config = dict(
    d_model=256,
    n_kv_head=4,
    d_mlp=704,
    positions='rope',
    rope_fraction=0.25,
    attn_scale=0.16,
    bias='qkv',
    tie_embeddings=False,
    init='trunc',
    lr_mult_down=2.0,
    beta1=0.93,
    decay_shape='linear',
    final_lr_fraction=0.0,
    train_tokens=471700000,
)
MLP neurons of a small language model. Each row is named by its layer, matrix (gate and up: input weights) and neuron, and shows model dimensions 48-239. Each number is 500 + 50 x the weight over its row's rms, rounded and kept within 0 to 999. Numbers have three digits each. A neuron's up and down rows have the sign that makes its largest values positive.
After each neuron's rows, "fires on" lists the tokens most often at its 100 highest values on Wikipedia text that the model never trained on.

L8.gate643:515440530514552497493497501456507494429518495427491555480445506397572533533417516557474491522415469456495540477459480425503497412426470518490533451555507501462496479539421555525665522516454443462613474512581503536638508453499506465495585428541555549470516548518417552544450483474567452509558546568496417467552480557459462473516522446511525451440443433513517538477437603370463474451501603409442500520495558540467532472461486465446504564493441499513525532602584471569546526453553543426361466462432515528460601498457482505512436452575451603581443546507443478569496488520462401565
L8.up643:452476540446506509473510544463637468577437501551531502522481450538537529477485530508479503459597618613457472492483469459414450533434556534520476461497476477519457552506426617459537461554492468483516499440564613427455496469405499527492430535509588514492502539453525539497482453526492444451502461479522545481534463492568537553533480486545474480444529445444626503498499534499456633524540406455598498447492468407554534472497481543495482577486572476516420500595461530605605542538519453461483520550481453531486575524444524510467448392504547523542457478468506506597476426526609544479
fires on: " m", "M", " M", " –", "m"

L3.gate89:512461526498509583488496534534412497449510427501440543511431582587450461533539602522389547529506535508485448472512544514529453463494464558565466532501509456409540437544481538572472449498467482495513515535514484529471440514447451447534503434546470526563444559478499522508437521460360503500495477472487465474458568506441554634553461573581465492472457466499548435519460460499567552492471452464458586558513446512557618553569452507477540576568487540571566494548569568433535550471408453538531489488473544466512537463493479552518524578515509450469530443484478472490551469492460550481
L3.up89:534514561457518540445536503515594510565465418448448500477504532477482451588538579561551548549422527410531503481445450375447439507552478525513489477453465499485534465448520458512509419538483479447545476625487522511455487450532488463441495489459465480541512526530464427532456519510520497555528524426553557522493513545572539568411523497547445432507503496471518530540474538427463524479479513502507491517458524488524458453511514505502487522563492403583541535437455433483362565564592502472505539527487541553512604471485475581631543522469448362484583513469446582580570534499496490469
fires on: "est", "I", "l", ".", "own", "t"

L9.gate677:500498575522489545437461463552450454484501414396364601471538450551504503432427556496565533483457585535522519525517488493444475477528450528431507440543561407506439406537483502504505511460518501509555400532463543421551551550445515439571500509360427465495523565454422466586481522491430509579516581422484501508519381561442504495424436454482432570582424532536422520462489551560436535519550507455472488523536472493481527455545502498547466549592490464557436565485516469453556533405459515457500483519521596499488492498537477516550514434479475468494556513527594550534445470538471588534
L9.up677:541490498495513539554445584483402521439499436473460568427514506542439581445439485527566629446474523551491470555515501599470518572492522409496500464439529516419471479548455500484499441557570516549573404599475496550612517544455356493523479493485490588446510585532415479597542486459396532465475518536484483531424524514453536486558436446492438566517463570378451487463462537538495608490520587479472517551516545450492592502523480480509444482512505517621409571551582491516523478483551472487467542516496488411577533547520566517480466478472494543457472528439498580472450529478535502442
fires on: " \"", "ed", " of", "per", "I"

L5.gate410:445469542510511464510492421519523459387615448488478565454504451508529477501465549523548584520416466428478595507464536572495572508458575513549514587494597588409618473481431409490513457494523513550503629516461536480468528544582541453539511471465568490528550494452516470545513496468462544466555369529531465514467553505475599483500445558515568441467519450611443472514470438491481494510526437593539516516483551467541517518446471445468496522438480521454472566519415526474463556489391511544483537429513504476433461469464536566557449419507576493551542476529488498477595459476437417528
L5.up410:461507587516448577577381505456541479408444481487499375461569539450422418446406572445506489472519548500486407482561495478494576530536498450527480516467535465515470533504456517558476470584527520513497501428589450543509480501412542464439502470491442488456547455550408511501465427470404478512502527445570560448495523525352474456600524411566552529431428482455509522446476473504484516490510540505531521432585457516412497501491514494468471491445435573524500468476489558478523494488500534414428533515456476502457481488461465543478456454498495476596510538437490548533528524429562563504
fires on: "c", "s", "ts", "t", "es", "or"

L8.gate298:540526567459508514450486505420509442535548469465483521512386523397416476465430540537441423560459486507484465475509461520493582436594560484532506514628516482475515554555506490519525442486600550468546440474470586573491455505549422518385438431522510504539504501500536415523445487481479514405481477464467613475561499457526545446532510565564500472556485506446477470599451514457446516458497476449477427573379440485483538404457533439397547503565506522541503495487533558546487594624520460513469480600526563505469494411557435472560457510499454574532483492519486515547446422476481615550
L8.up298:523487571580394482438494534535502539482529488473494507459531497537446491414537459459450408495480420473554539522478469495459501543550539499517593460481497498492539517503544507574441579507506507514481501466472576476597434552479522487474471490523565608463410495449448544424544474471496479489568561563479410454410470465486518477522472491457444510495515458396474474538624552554456521467501494617427517531555458522476506446552533495534492517508626472510452515461574510484380505559597517533549526373604417474498484405519615523535544523492536457450468482504569539532544563628462581569
fires on: "ed", " this", "uch", "us", "ing", "i"

L8.gate596:544451481431534492510487457504475535457516437485458473559443505541507525504528484480567416514483545473508511540525457476522447360480512505524551601527615478474389540546444587526575391436509557404543540577520568543458419482431628519519551485587409541482451516470444472539558546493492444457491551536413462483536530560511539507490544528548542480528444494538475411495426511509464643438532407469462457510415441500532412449430441576519422481558592496508527475555507524463545578448525459594574526489466495412512555492594484496404518545592546482481462534568533498491553524519480490531
L8.up596:526493454474498570455492499481474455444593491532453518566465601484450546586490486486497482546503552515586533463507476421523485521469551544494588625509504475476511479501470474394560520457526475540603547481497499635426457473505583538569466437410434526473430591484552430390546420467452574516467474520517546438454446576462470416461474480500560520532376411538346528416480450500444608530518512537537462530581498466518529528501466542494566396499514453427473483537576518512475453584516512501519498423444443519466527508478488556574495542500458433470490496481454503463443517503478599406
fires on: "a", "ie", "y", "ia", "e", "ne"

L13.gate202:420523563498414536420482460466488430438501498444473490460526599449409430575536563454520570507526533530593539448504468474462494451591492532581493510570492587493477518459453573556494575494503541532573439472518500556509530489454483421408426523527392477483526508585386517529500502438591501519526439495522482473514613559465429580533537564562426539530499426498484535431550587500411545494506496493406486512396477573591486443509482478431505479522472506571379494574541474560466539473442620490482493512481595427487546437544469429511491499510490456565491439469562526544546464492523552529
L13.up202:416430434591474469503405577518508527542513513502492479526467482538457535458449521507469492631458378530436512540525441438522522557533554488558414497547544654501507522528486410580532515517491491599606484462438460543578509586470489481421463527576469515485499565431587449436573547474479475520448489480484454448425513485584477545447530502485407482524502522486525511494455507503472394500410573510520483509482556475453607546518455451573520506594447485598484548483535507489453497393565483542523468532485599427514442497553538550498492617510446485578499528483478484538559601499576551443
fires on: " the", "ing", " a", "ed", " of"

L13.gate701:519478574478573577489605427486488564491441484545504502527505510536509437505533503512450498467467428521456485450573518458552493476515583532614555557582440591518541474536594529538484468526544403517494521518466538486596537551518520613554450530442500430572533476516551566449374555462550594513602555470486507515498571505466474490452493513461514532564536523491511538513396550553508482557609509498460505511514433449414537452501531528471533369533514483560480470557417509543454398575529490568539523642484551535481525520428484517443536516490605470535489470548522511497537557551466498569
L13.up701:520472474445511644444514543488480502520403463532488456523613527476554473498485565524553527439502558481528511517533506538543507494451526601516472451605482560570484456542562567490496397524568484604543496480584429545530553408529406460503470446557476420474604479511474507501410420440477528502494483564540529426562523414431421451608561557546568588524376529544598485468494507551468481427468589541430440561493544555471518505589565537531598534487382480519545547494436515470547476546513439485489544496564568532455472482481410509438570440506669514476545467500533508476454519530589473454
fires on: " cl", " st", "p", " of", "ec", "ag"

L8.gate91:500539476535520480578491570536508497557474538478479506536314541453575476496571488472545518538523512483453453542485543516642558558584524553474526500471564509534669521514550534412514531573504530438468497493613624567606436456583491463433446504511520452551446506497457427548556582542514503514442479516449501494423485484602502519423554449508426410462498570477576436500468456482440440524564503451474425459535426551451483586452432421469572486523490498492546515534528574526544565457498545472543566470485502555531527585559537418549510503546475561467412544478444492466579534507485478453
L8.up91:483535536511499483488548514507444515432451550539517497524404523574515555496446453499447507499422566522499450485381430499514560495432450422496506529474473438550535538524563493507465569535508538536419570605572523517593440601541518564453555550526515432536505502478489540517526516541523520535559521459484510451407522564433472410439486514415465589483605543455544496503433491471499491486539540466493419563565535457503508532565528454524486421439486489509433559569493510467479518600534511442476497425454435556452513363608538390498507562500569394508453608552510479479559563606434508523
fires on: "as", "is", "ap", ",", "ish"

L5.gate263:478575445492553531496576488488447475459498514487504493533506522543471423493421496564495543577540489474518435535476465501579494536483526492485631465568516546596508517521421394501485525404541494476437464551565519567540477551568474456542473455454505547485565550584518495576533495453502458470540426487529494475514595491502556483397551480536549534404643443506546495421520516500487504473587523550589620470466438496498470577530470512496459480500521430527488578535485372475485377516470544531438582562518564341513578469530433535450506468479552496546458381426528487515561494471426544477
L5.up263:470502557485490489501413425493525408556504513511519368458540523603508413391508530425548527541580539427461576535524457507436480515520421435463499510589527478520505654471401535526610529520515462517565440510510545453421506523464478433513521529477468510583422454601415506463569481549424516442501498478538538472472585505382477577538523503411546509415557440478534491489536485504513516495541460493520468488474608548484494531404502500464576528529435487489542547493460502544460486522507518535436552471516560440494512554469483486484457428547489568586540543364525437517522399535569533461
fires on: "m", "v", "t", "s", "p", "n"

L13.gate131:448541480555495502471587586514571515548543437530514456423457480482479488505420565456505456497497461579446496526515574503452518493491518477615462471546417529465506480423555542542405520489559443445390535520504572449446466493623586543502467484466554623551557461489467473443420531498423539462499471479392570484520520445429484374560572456548550535542454450565525455492418541503473505506489444502543533396546491497435529422472454531555569416534496460517445520555491553528447499532502568518593452483499534462524545515530559500375476564538495577516552442518534525507498477499475558471
L13.up131:469557511536532565517570543370453468533489499515544542478621484571451535413548457468576467471429567556554511497465467493443444532410516504560480488595501558487418498491517565568486560527505534448457463383439547544529534549441511479531404500455628514534540496506479501459593562483478468490444533521442477467471569407491539435502550541447478456597506532508574477524409517535478514460487528436542578500486542453384481520538579542423559513482519456610505438421546550491590454438584496467485433543471543509484478495574488526442518549474504483524591530535523469555569532391494547460
fires on: ",", " of", " St", " st"

L10.gate15:507595440547540486439519409480531501429536487517498426474457473538494497469509503422543447514427512521511531522496533533469475416499430551547449564532554440480476405472509461509529445506453512528503553414516597411490440512532539506459559618602389519533457465519467478550510470512529540568529545488458540535499468578401544441518501515518516470541460563463438497537434470476533545506631369334443554555399480454435529527546558520459518492488412610532498465413535512499543543503549521510507522488472566557497591460513411430496459549560534534383472572508565466484483534446474417516
L10.up15:564512515506439556533523504506632437464516475517546533545441494401469500483459508520469433581555547456541420440552383539575479517460511459461585510538539480518588527512465568527505515470549455513563434460517556445427481495558587551421505473489467573507496511461529528512477524519602400553478411503634490548527418490507528456467475452525423477570461593468463491511503419468523491520536451548444558462526521507467480441479434511522427508513520483489496531394493450525536521525536627556481541457584518446491495473436476467595509518523457464561470523453589474397549505514548519571
fires on: "y", ".", "in", "ie", "e"

L5.gate312:405507498503576540442497532487548482470514518432479464474479434483546441486520544405541493487531415577493517439436565518447631546528467501495532534459520509523513461544476465463522485522408613456447539531449458472446527501487508487582524414462476459426482485430552549431439548469505457435435417459525574496472495533471503592430470516540455468361433566547560538517422494588434529431453454616450526508620559464496434594459525541433515503563507592569503490575539489467512480497524456453441442464558493471478484472495470505482516580483542438434488519474519476457475457529498481460
L5.up312:509461482512416464568484479479523508512450405517490527488491508457549499440557508584524532503456546509499450491606535404599471490546551578477650494531598506476493518388545520526492506456509457465457522435521502503530505555431498420520429537539518434562385511467453578528410454541489502548518582531558578507482509455499466462477531447492465490493493456473441528476591525404453471547352534541523469427488546499548591518544549531402498469520455448489534481541601549516517471460467492569553477560518510572571505535443559422432502553475471577529458476465433471547404534477543505564
fires on: "ed", "al", "st", "an"

L12.gate203:580615500513454498559440481458481475424427433451503530569476475537576495527634531518515509459442491396526512436454586444511498505456533516468485424445578560486558595461539463404473555516583493560591518499469640502495431439442558464528484454499431590455520582510533405493533495554506435472585531437438594449532488465538513499429457588531592447462490483491472600511411576414578565588485426484495492533414492530519494465458484414585542527541457537521478539527489473521555585435520486503547564498514449528471477629499543589490406590520475497501512426502560438482540449518533466533
L12.up203:495561466592479519601499469511503440507414479525491519432503571492540421458497506563575445446477536526561488462491488448519483432530607473478476441413555457505607506500588494367518500484518469530430504476442481542558475480541492485628475515569519518501472519430482549598495371554584519408517461441462491516489402535458537518482405605491516470558510495475463494591446575533515520520496439475645484474428560501512531467457492501599459506468390485499563453442446462442412480382567518520580600507540555493513468467500556538452534595578503559495499396593483460473436501421464601455
fires on: "\n", "==", " ==", "|", "==="

L4.gate299:528570552432601518483449507463589422381471419545543474458571499564594498484594648493485483449480509624499505544491423589485468460477458420542547601445512435490496532486506518509420491580458497526487505494513498501468595429446569484570465480507468592566509524472476491397451553498510542388448539494530361506491544563425419482597454462502461440399494515523624513537465482531420410472502455489397445542469444554491613474526466441468517568470395553465497475533502446557514537578520472561456544470534494498472525535475446484495609436471448542503471450552456441475549534496470425494
L4.up299:567578536505562487472599393577506540428454468564444534421426464513512538597539459552535499439503484590525411484451478489462584431566394442541499465457499493488477534528483581489503552549485504584485441375528524517448496484487509378414602449521448494581516460464481522529489498384491403466487433476580448447521468568523486547518577520541442542510519475486665416498464480529430454485444476525505557507413512561453535392614493521474483475470490509497468486562541490533469473528520440565449594548564475487507498507488507510452529497516538484508590506487460435469493478463508483518
fires on: "ry", "y", "ial", "ball", "ional", "t"

L4.gate386:432540445517443511545487433495481506460437487567485486467481453459563447506453517505484497525526523427520487532591509561446578439483469416548558447430426486596545545517545541585524440505544549496380496455543490494420600504512526567476539527493477510536542386514559489536574556549474463567523487485544524508500453486475533532456485486546523501537371471534481537454573457487424479500450488480472468453500491484516491411420568492527456526510463430469478426496538414618506497478475444444579527453574431537553506465564398565429494580482482357486598520474508530542528445528440557520
L4.up386:534471496505430550433509545454498510599537447423537487532549599585482480499472547508469582475500497540434505498472551543517421547460500449549498509474523529456460429493455628475521550567472488435557532457436450470594425538471539441518501432532515522492488621446501528416503439515458450562503607498427501474578478483566524516446417447543446512500463513549488513460465435528566459448481502548581481512432508487525445613520513483465501532560512541571395529395538556525496352441499614425457514468424552588488569416510502399515550510526515422408409477550534456517498513468530454522
fires on: "an", "p"

L5.gate170:532498383489548522558533517473505474478532461464481504540467559426626510629494485578505457500573527565478526548485445490489551489555410480489460521539460555496548537469530527490483547491506537492578499506455501578549505444505418456524550496484491609508507470599396464549548439566451512652472386476526470511574496548599474502526462547506395442467535582453561496538456483522437456549532623514481457529478458505535502518451540463470428556448484537510512573569510453490542459568589587424614522512545549396422450497438518502554633556475447472520555513523580434536445523479495496464
L5.up170:521543463552523503479518526505519553494490399536447571537459524410530554589469440545552568532485489500457477522647493475420574461432593493466464553521489406516424503485549535512538568510546572549466572544495508514560464440491565540488452533557640510467486459528531480556456557557514536517496550479421454507435489452446502600502503447521492441511542622566423587435537437483442438541507462569416497552525441534494491515506471473508545538486493516609512451556531481416530548416483614516438522536542502521541538502481502505574488605417571487489404547421425473496524448500498533509
fires on: "ord", "em", "el", "and", "w"

L10.gate65:491545507566468538552538518497539515471538478514461572502396534524571592531454504524574517474491464432519595486491573446475526515561476452529447495500511574503503489508489444551480618534534520618454647500413504517587558536511482467478455522523496530526535514487544552511521476523554495514472469542415487475531586478470475509496466478578391416517430492503617452506489497481461500578528489430580512503352420503479492502463527490450510552503456551569550467531471487512496518409607560539437567516454451477524473501491477563536557524365560577503533553438535492508577509452516493537
L10.up65:550595449523466570494506462488463447504564506517466495531526481557593478473520491500507594463612478510623422445537495534542530450467655508465441474416518494586589532508557493476463460454571466494553517548588480427515522540541500564544548512471557450411568478433521490478566476471536550478514443451523485488550517550574537529513498544434555501585494480442488551428492500442559475484482456479543505506455481505516531463540452491598445554517575535524523374459413521499481489542464517563472523573490495500495421460539465559480439555513537446600466504463387546547599452490526492538
fires on: "\n", "==="

L5.gate542:531540600543428482536421508520552427513450440434465487468553565524599519498540506578560556516515461433577522469514482560454493501437560499508525517452503561511576514493448479546496561518473504469540450381567519437489511519538523544455477427582553536535463559583506482481471531383542501440410611560514510504470496480491466530599477431493564436454427489501504546485532514432486463510548436557444489551635483533457470480470369549420485547522421441453560514457550478543510530501511569526461551435474511531460487494552504596545532486524472484486588484645545418472523448521396417538
L5.up542:521499477486490545464550492546531444393450480521511463486541593551471513645546542540590474493619469503491460537496498563430449503552463586515435581454492459490500544460402569539553472459532513531516431469549449481544488491430427486434502473544538570532400553453588520464521471522489526527571521405513444505459455404562431516505489493574442427511423487534563582540561502533554484575454451556524468551534481526671440522494554499531530469643430501525555467495492526446567458417470533437516537500554531469460432490503485550547555437508459471503551425513458484487498515535495505499
fires on: "ing", "S", "t", "er", "y", "il"

L5.gate75:552489530508489432500551512574510405539485538509540501456479421603431483566546546429535441476559546469521444412473494439443521511526475522545472585485509595524416593540422480550440402546580506485482394477493465460524505488562547575551483450534521530479526627545504534494570548462574491593493483543582515511487495553388470417438471464472403524489420536484430506527513496522482401525514553482484464494561519547518441481454522494514404530405514476481554530569501541582476512559483497508568476446479525433557489495506441508481464509471486494504540500565491493475516410509572537508
L5.up75:522527460511486529466549453474513480494608473505481431475546490504526568534466522556492474451396485493521468444465504441462454604444516594520564573462484487455468441614530540528571490451460549501433495665518467477489578401526573542446500558571510559469514461419517431467545513525433425569547488534435423470428578525522517573616477517453546494504526607476516509576526499516588563560557497538468506501500512435510593521570487427418544452539390485504459431442498546541511420523498512410513518543587433448522459510519456485531449510454525611476443490555558490423491502471491512515
fires on: "p", "ri", "in", "d", "l", "R"

L12.gate458:537484512591430472470560464465578481511451438480389530458525573488477508435484534578454463488534538503643454578420546506503558473581541543599562505535464509557541523514543482488472393470516442481404509513570610583534473411494489531493445493487573558463540565424484576503557412461563434429482487502496437486520500545488553505507374427483476521537433506494525506506419414538384502443466525526471527450569558549524465534554424510467528457552456417531477524518498420505422494469477574540407562424489504455415388485536464467562559519515483384527582405453522448528532521479522539483
L12.up458:546447513504515435524517452521430514476489486494595480510516535528480443559489546568476437544537510463461555522496456491664483550559554474491551443503509517475540433416537480522562471482479407505458459507572618501408472522541545468498460522554511611430511349507478537454485536480426518503520434525488544522547645491470487478535445555577406521496458469450511502576556416507518481493494498577552491474467539512551559467463474485587572538481538498547547487382538422502543516527438507527553608432468541518493491576559532570420550435547468476429454582497545507552617438516535506473
fires on: "c", "ed", "w", "p", "ec", "ac"

L5.gate570:463470501466484472395539574450473521508520427448365504623527507474410498502531455457589538424509544455527508457550451526535425476479530533517571449471502530502551488468518563438433516563485476417600517489436474517536521523465471503509509567467488420498505555549459440479519589467560514474424455517456560494430446453537566452534537505560486511523467416539468443440422474555498432439498443495556467503511504461552421557567507504440552572500479473466515423440497569489544537479473540412464547464500645533417556498484459497459521524527456544529372581552474481549556528580582494440
L5.up570:553519505473446495576523538360420555484541458488442458595525400537462506440451496565572485572494498450462467497522503425552508524560536443532547447489489529607467485463555538495525572522583504587447482533537451587540576546496508615515500488493420461457502460486487554472439415525571432537555480549532552473550555452488424535436473517522555494551514392426489441449403438567485545434503481540573493498504576533492481521454520504564450446618455495621515575486553520490409492419414562564483547460516542541559387514579520523501527522472593512580498470493465500541499487488482522506
fires on: "p", "end", "est", "e", "ec", "a"

L4.gate276:409489487533533474553531469483581419473459528465501488472506430577478479512480457568468486500495534493546494503510464521433479471495477509420544554515567516495510518519606500496456447530534517517452610490598462483494615512576530445472524501438531423516489447426521484444463509608523562551513550518457600555506513485436527588479556592501545541481454544635596624505407449401485462436474466375526524515534472524463416502482520489469448571531441476481565611481551522597529616539519446500478438535537552413426459449453456505602497499514543367428527452491572564520470441446439582497
L4.up276:532445506446488534532438574514554435532528437457439543460512324475532526477446543587415523511559510486478414447495439586583455493462589541552512496482460466582536509541454528437496503566484496424492518458437506465431458587527497450517451483520433503527521459466482596507552529560509462441496520542444582516416488469539474477426373436496425537491524480472457516455531490462569450494477536505491525523474596567505510535533543440520461524565542389470588457561417430551527440446537399466434503502524561576533497460520553476533509451487533539493380427511477520431479603512521452515
fires on: "==", "an", "u"

L11.gate409:544462564516443539441500517550485491562561421472450602538505419500487542445441553510486550565493437570570512522565529639418395437547391482597442433523436434393508524490508507589493447480451419513538514495450518499469519487467535496490484505459403515488453468525547562536532468462496552461532421470499565492576410538447398445418516541511513475516491529499425521491500600499508421445599520487439423530459524460542494545504589480472499441565523500544448480520516597429467454522628574419463568489508517437470586573524489520505495518420516530507511534394422568489403447395480521454
L11.up409:491433527486474460444436511502518462530488446548554506482516420492418427540447595479458504459582531398449450444439439541545552574526457469506441448537547594504414478563573510520445492455442315456569475490460495524558483542427496521390523450444501485474524550438556470468467580401481483467573451522460531458496472509513423537562505456499415464497498456550466513472441499505496477500385530479487473488443470577516510541552563502452556491518423607499527601520547475482454482492479536506469519517381535440489467506474497538459499538489431497436466489550531555617527440374485607510
fires on: " of", "ed", "ly", "ated"

L12.gate373:537530443534379435524482569521531468578530461452496502446406567347532483513482453544486442482486406491610498485419423487487587544468517530444555574499553541357461565450516514539497480416478524538469629546496506482477501468484536463518516433553561538504516463459298528523550563506500465387488491523483464471457474541526502547488517422463469462502482542456468508520515481522517465564474452563556558504441501553510423491473445542554444531475512569546522478445537474564568508530423540525544576486455413482514596521421530584533523493434532514409563519529432441484485502480528419490
L12.up373:555446520484478577522564437437512460575478409523558525542493439532435534540496554506518508458472506475484524518466501503489527554515511514520522539471468476517470392533466576444488471517521421483505561485495546508455549494443624493431444477492484555456532582422513505584500426571543471517620553454487482513430443536543460489471475606538508474487536397516575483494581470541499582578446506499494465495517460464543498463518448513570534505422599408471499469433543505548445599431575412507461499532467506568509536469421594529351447467466541545443601417445573470517521480486471501472
fires on: "re", "ro", " M", " o", "m", " O"

L9.gate244:509617426468561530473428531479570561460481453533597470469508542428454527530399465540457460522509479449384562534554487590479511494548548427505492463516446535552459577485506488476574619562557619457596554540464433514465513490534534441453493478495465541416464575452492481400479466439569530520435390553489515452438490558417503468477495501503490470493513477530452506518553495492499540471534456563490496486484510438403429543460562553489479585485469398493508545558504352480551501428498426379472429404539490530471491546539464458466429505569572409484454522529549343405515484481458479477
L9.up244:389517486555476579485542433421465514493479551568467483460476559495491475477397500590600573567543543572541468451486531479527506459472561437572494567524474577608426499471647506480460498464546558511619522435415392498538508468592489415538490483530404452465527545466522495586437461510570535524476521543489557472493394550532539466459481507516495440552534575483382521510532439516524492355477464442543513535513466526489515464501551477585534545526483509451461556545514492569534456504515468478449485470519561481494571496557476554583547513512527440441468509484475575489513430523532636476
fires on: "==", "f", "ack", " \""

L8.gate160:550560380585472514569557460420562554491443386496427504518494418503430522457466548570508536458480514481590491542524533573512502533450569457462482426482455386432556510465479484622518433488497472505452503465524567485484560467480512467491506412468585467534488538526450479504455506456504467530497416398558466492495443532593448419429413560509441507541501458508490421585546478447452541468502542579507511409545442534445518543462504422507474569579534490547488502491468437473563466526513490450393517490567510521557483475534480508516520500456418515359470489429502464386510549463538419427
L8.up160:517472555528537532511642533499486472489575510448490502387606478427503573558412596434471439519563491532626577526610472504572476473356495536499492482491500581425543533496509530462507452540496534528466616492491551499466483478561567503429417517485475466573543495523573523518511424487484494558447510513538564534497627447512525418515448459483395543466509473489494520497495529524529499445526466532527486472452530454500569466516561462570547475561427438450481397508531541404531439577522561542552484563548570510527521434610591482495472561431536537480560482549460537447553505545467492550
fires on: "ch", "c", " Sc", " sc", "ed"

L11.gate71:414561446525376451474559424506498459450539458529514422503435564525481508595555522457580517491572439426508483500528541453453499506544457581533502558470513510558600558453455574437511525523547504496510447448520489605530432537421583462470491426516465532413521492480522515475552444457431512355465510464478603484526477520600537429544582572503505464557479598501482529501482474531506548433531483596518418478492376547470474439472528354560545446491546475573421447447595543470449513508457589495539446533513486519531453511481527593476483566489476503492478461473489456483558490497491457486
L11.up71:573605560508502473450459460614494482449516403532555484614459552500564478447509520576546505473473566470472496513541412429556565531468505486450562459463612552508480533433559549449429497563506451507526507477432441454529509616437531387421528458454512505481510457546502537538485464578453578560526439503400454468469493506535405501463501474460538517539549510530459526502564443492469465503542425500569522430505523534436463520537558504473505500435489497536527432492486422463485430414508528391563555487420467512444491530484466526521496461446594464439545530518483456501525535512533447441
fires on: "\n", " includ", " form", "=="

L3.gate479:513484528487518506445453628567561381460367526445532484544455502510419570509453568503628634580509479497557629543561408454423545563458480527512480485503522523522468460551431563411521492528529499571507475465576381472511589535478542552542486497459471428582451475522474507506553484462522434503572545475562563516478542571597532487591519551566481468528534404534552451443494491606498530470526552423535521593478541484523381569469468381528553505507536528499540555458438447562470462544467555450407498479565531443557505487493498463541483496522510543490581509529495431462557445464506444534
L3.up479:468509464475432522545530564455556554562546492447525402525540516497430559456481488516539461551543417532498492514478455535580580562522558489604510520473468429491618509603381513521492457521536452525512460498514442499412479517529526445539439532376468565522511505487508471526554492505534454498569520570509565517521558443421561496542426472445551469438554486623549479538492476519570540413489607524450547525484534519489553568510509518519529510443485527497568402488516567520376518439466489553474482540638505536457550463488380483565507431494522505376545572506530508449387438504635451581
fires on: "our", "ex", "s", "os", "n"

L5.gate483:453474520450424491391522586533515456487473484508503531518601492545420523495509524548542446451509559506482449459520384481469497570429484510496513507397609571580498675387585443496448502559574528539549468451541559543474467520409539522473493555435512533409523466526487552485496511514577455514578558491484462521386460400474478536505482514502510482619507433558551401406508537482465506417515516445540478527526527471555451512538518503490437523497550516483430472515483396442447540429553560466484558484464549474510501476369440493550528501497526510526478510533566542492482588501524483515
L5.up483:496458527355503416419505484461535515522489451457403499496539506548459501476466506574566396507498492568490476582538501450601540436510510538595487451441595444593501421499537500582465434399502420483608493504437519540542450520473620458466434508464487506471499502473438590496355556446564514424494526496528483538551521507461453530526597616538540507432498465558556506462511469524419543419494515497461511569496521499444439434485541515576571512494538495560460394479478349459512508536423456510540522454445543472565495390431519490508587475516567481522523545475519436534462523525558466443
fires on: "est", "ent", "e", "i", "pt"

L12.gate629:490451517614425523538543537478462548434535450555544492488511493482504518578631480465584549441452516528539570420479610485531453513520401488486460574437487520476592506522602502564469595555493504489417491556508451504548463381468476558495547444452428539458379500563485422497389533509499544436485528511494533452476455456535525457421498448502526534515405556500541513517421457578483586475495418390549563507524504565507470515546527421500541483515464488480503462534522526438527468458488557470421524459569490547472559626508574570486433587462582510579413522525464434497506482569353462483
L12.up629:421552618415374479530531537437504477592435468473470450473471377486573370436516537506533535446416529545503534511419593530526524426486465479453524482490509561551455522540641598538364581393428486560474520474481486493505495454422562455532470421513485502448501524476501555602525529452481543458460533567478508569462499423538555466514432550550568511479469557567489536570535526548454532475514449498464505554412532491477489512498494445471570605524535546409485508579499505487479453528611492432483516543508555513530438548539510604482504549489516509544524504579467499483498559516575510524
fires on: "\n", "==", ")", ",", "|"

L11.gate5:607503541577469505502500485532498590558510551444491584523461500476550576456565561489514456546452485563558452497491512541591574520499543453488465452462388505410562462512533506558458446594500471419514553448501525512541551597515525455545521548483641489492460490497552437442518554412518456538504444502424500478469535474510555474574382490515485527559557456465534485469449557470552515560627559481436394472475518473565523511478429479496604451539597515530518561502520451564565666504523537498463564547466462527502568482642571494501504507521485407464481590531541559514544429517548523523
L11.up5:500454487477470480455446461560446501588497596520496426455462495519514474471549499499559499497476530474509509439603412497463517506480540538558470563562528461453491470545463528483530544517550476480431479566507508532501461368546491512498519489512570432448596555515552520537533487428614452450484575355545541436473518548452524476457519538427407554551501575495443580433542405383463560593490468512382501493409507549541473527590541543443593532470427391478472442501507505558471510421553463500513459532414538436503530420523554516466468503485494479512463516444518495493487601566547457497
fires on: " and", "-", ",", " &", "is", " U"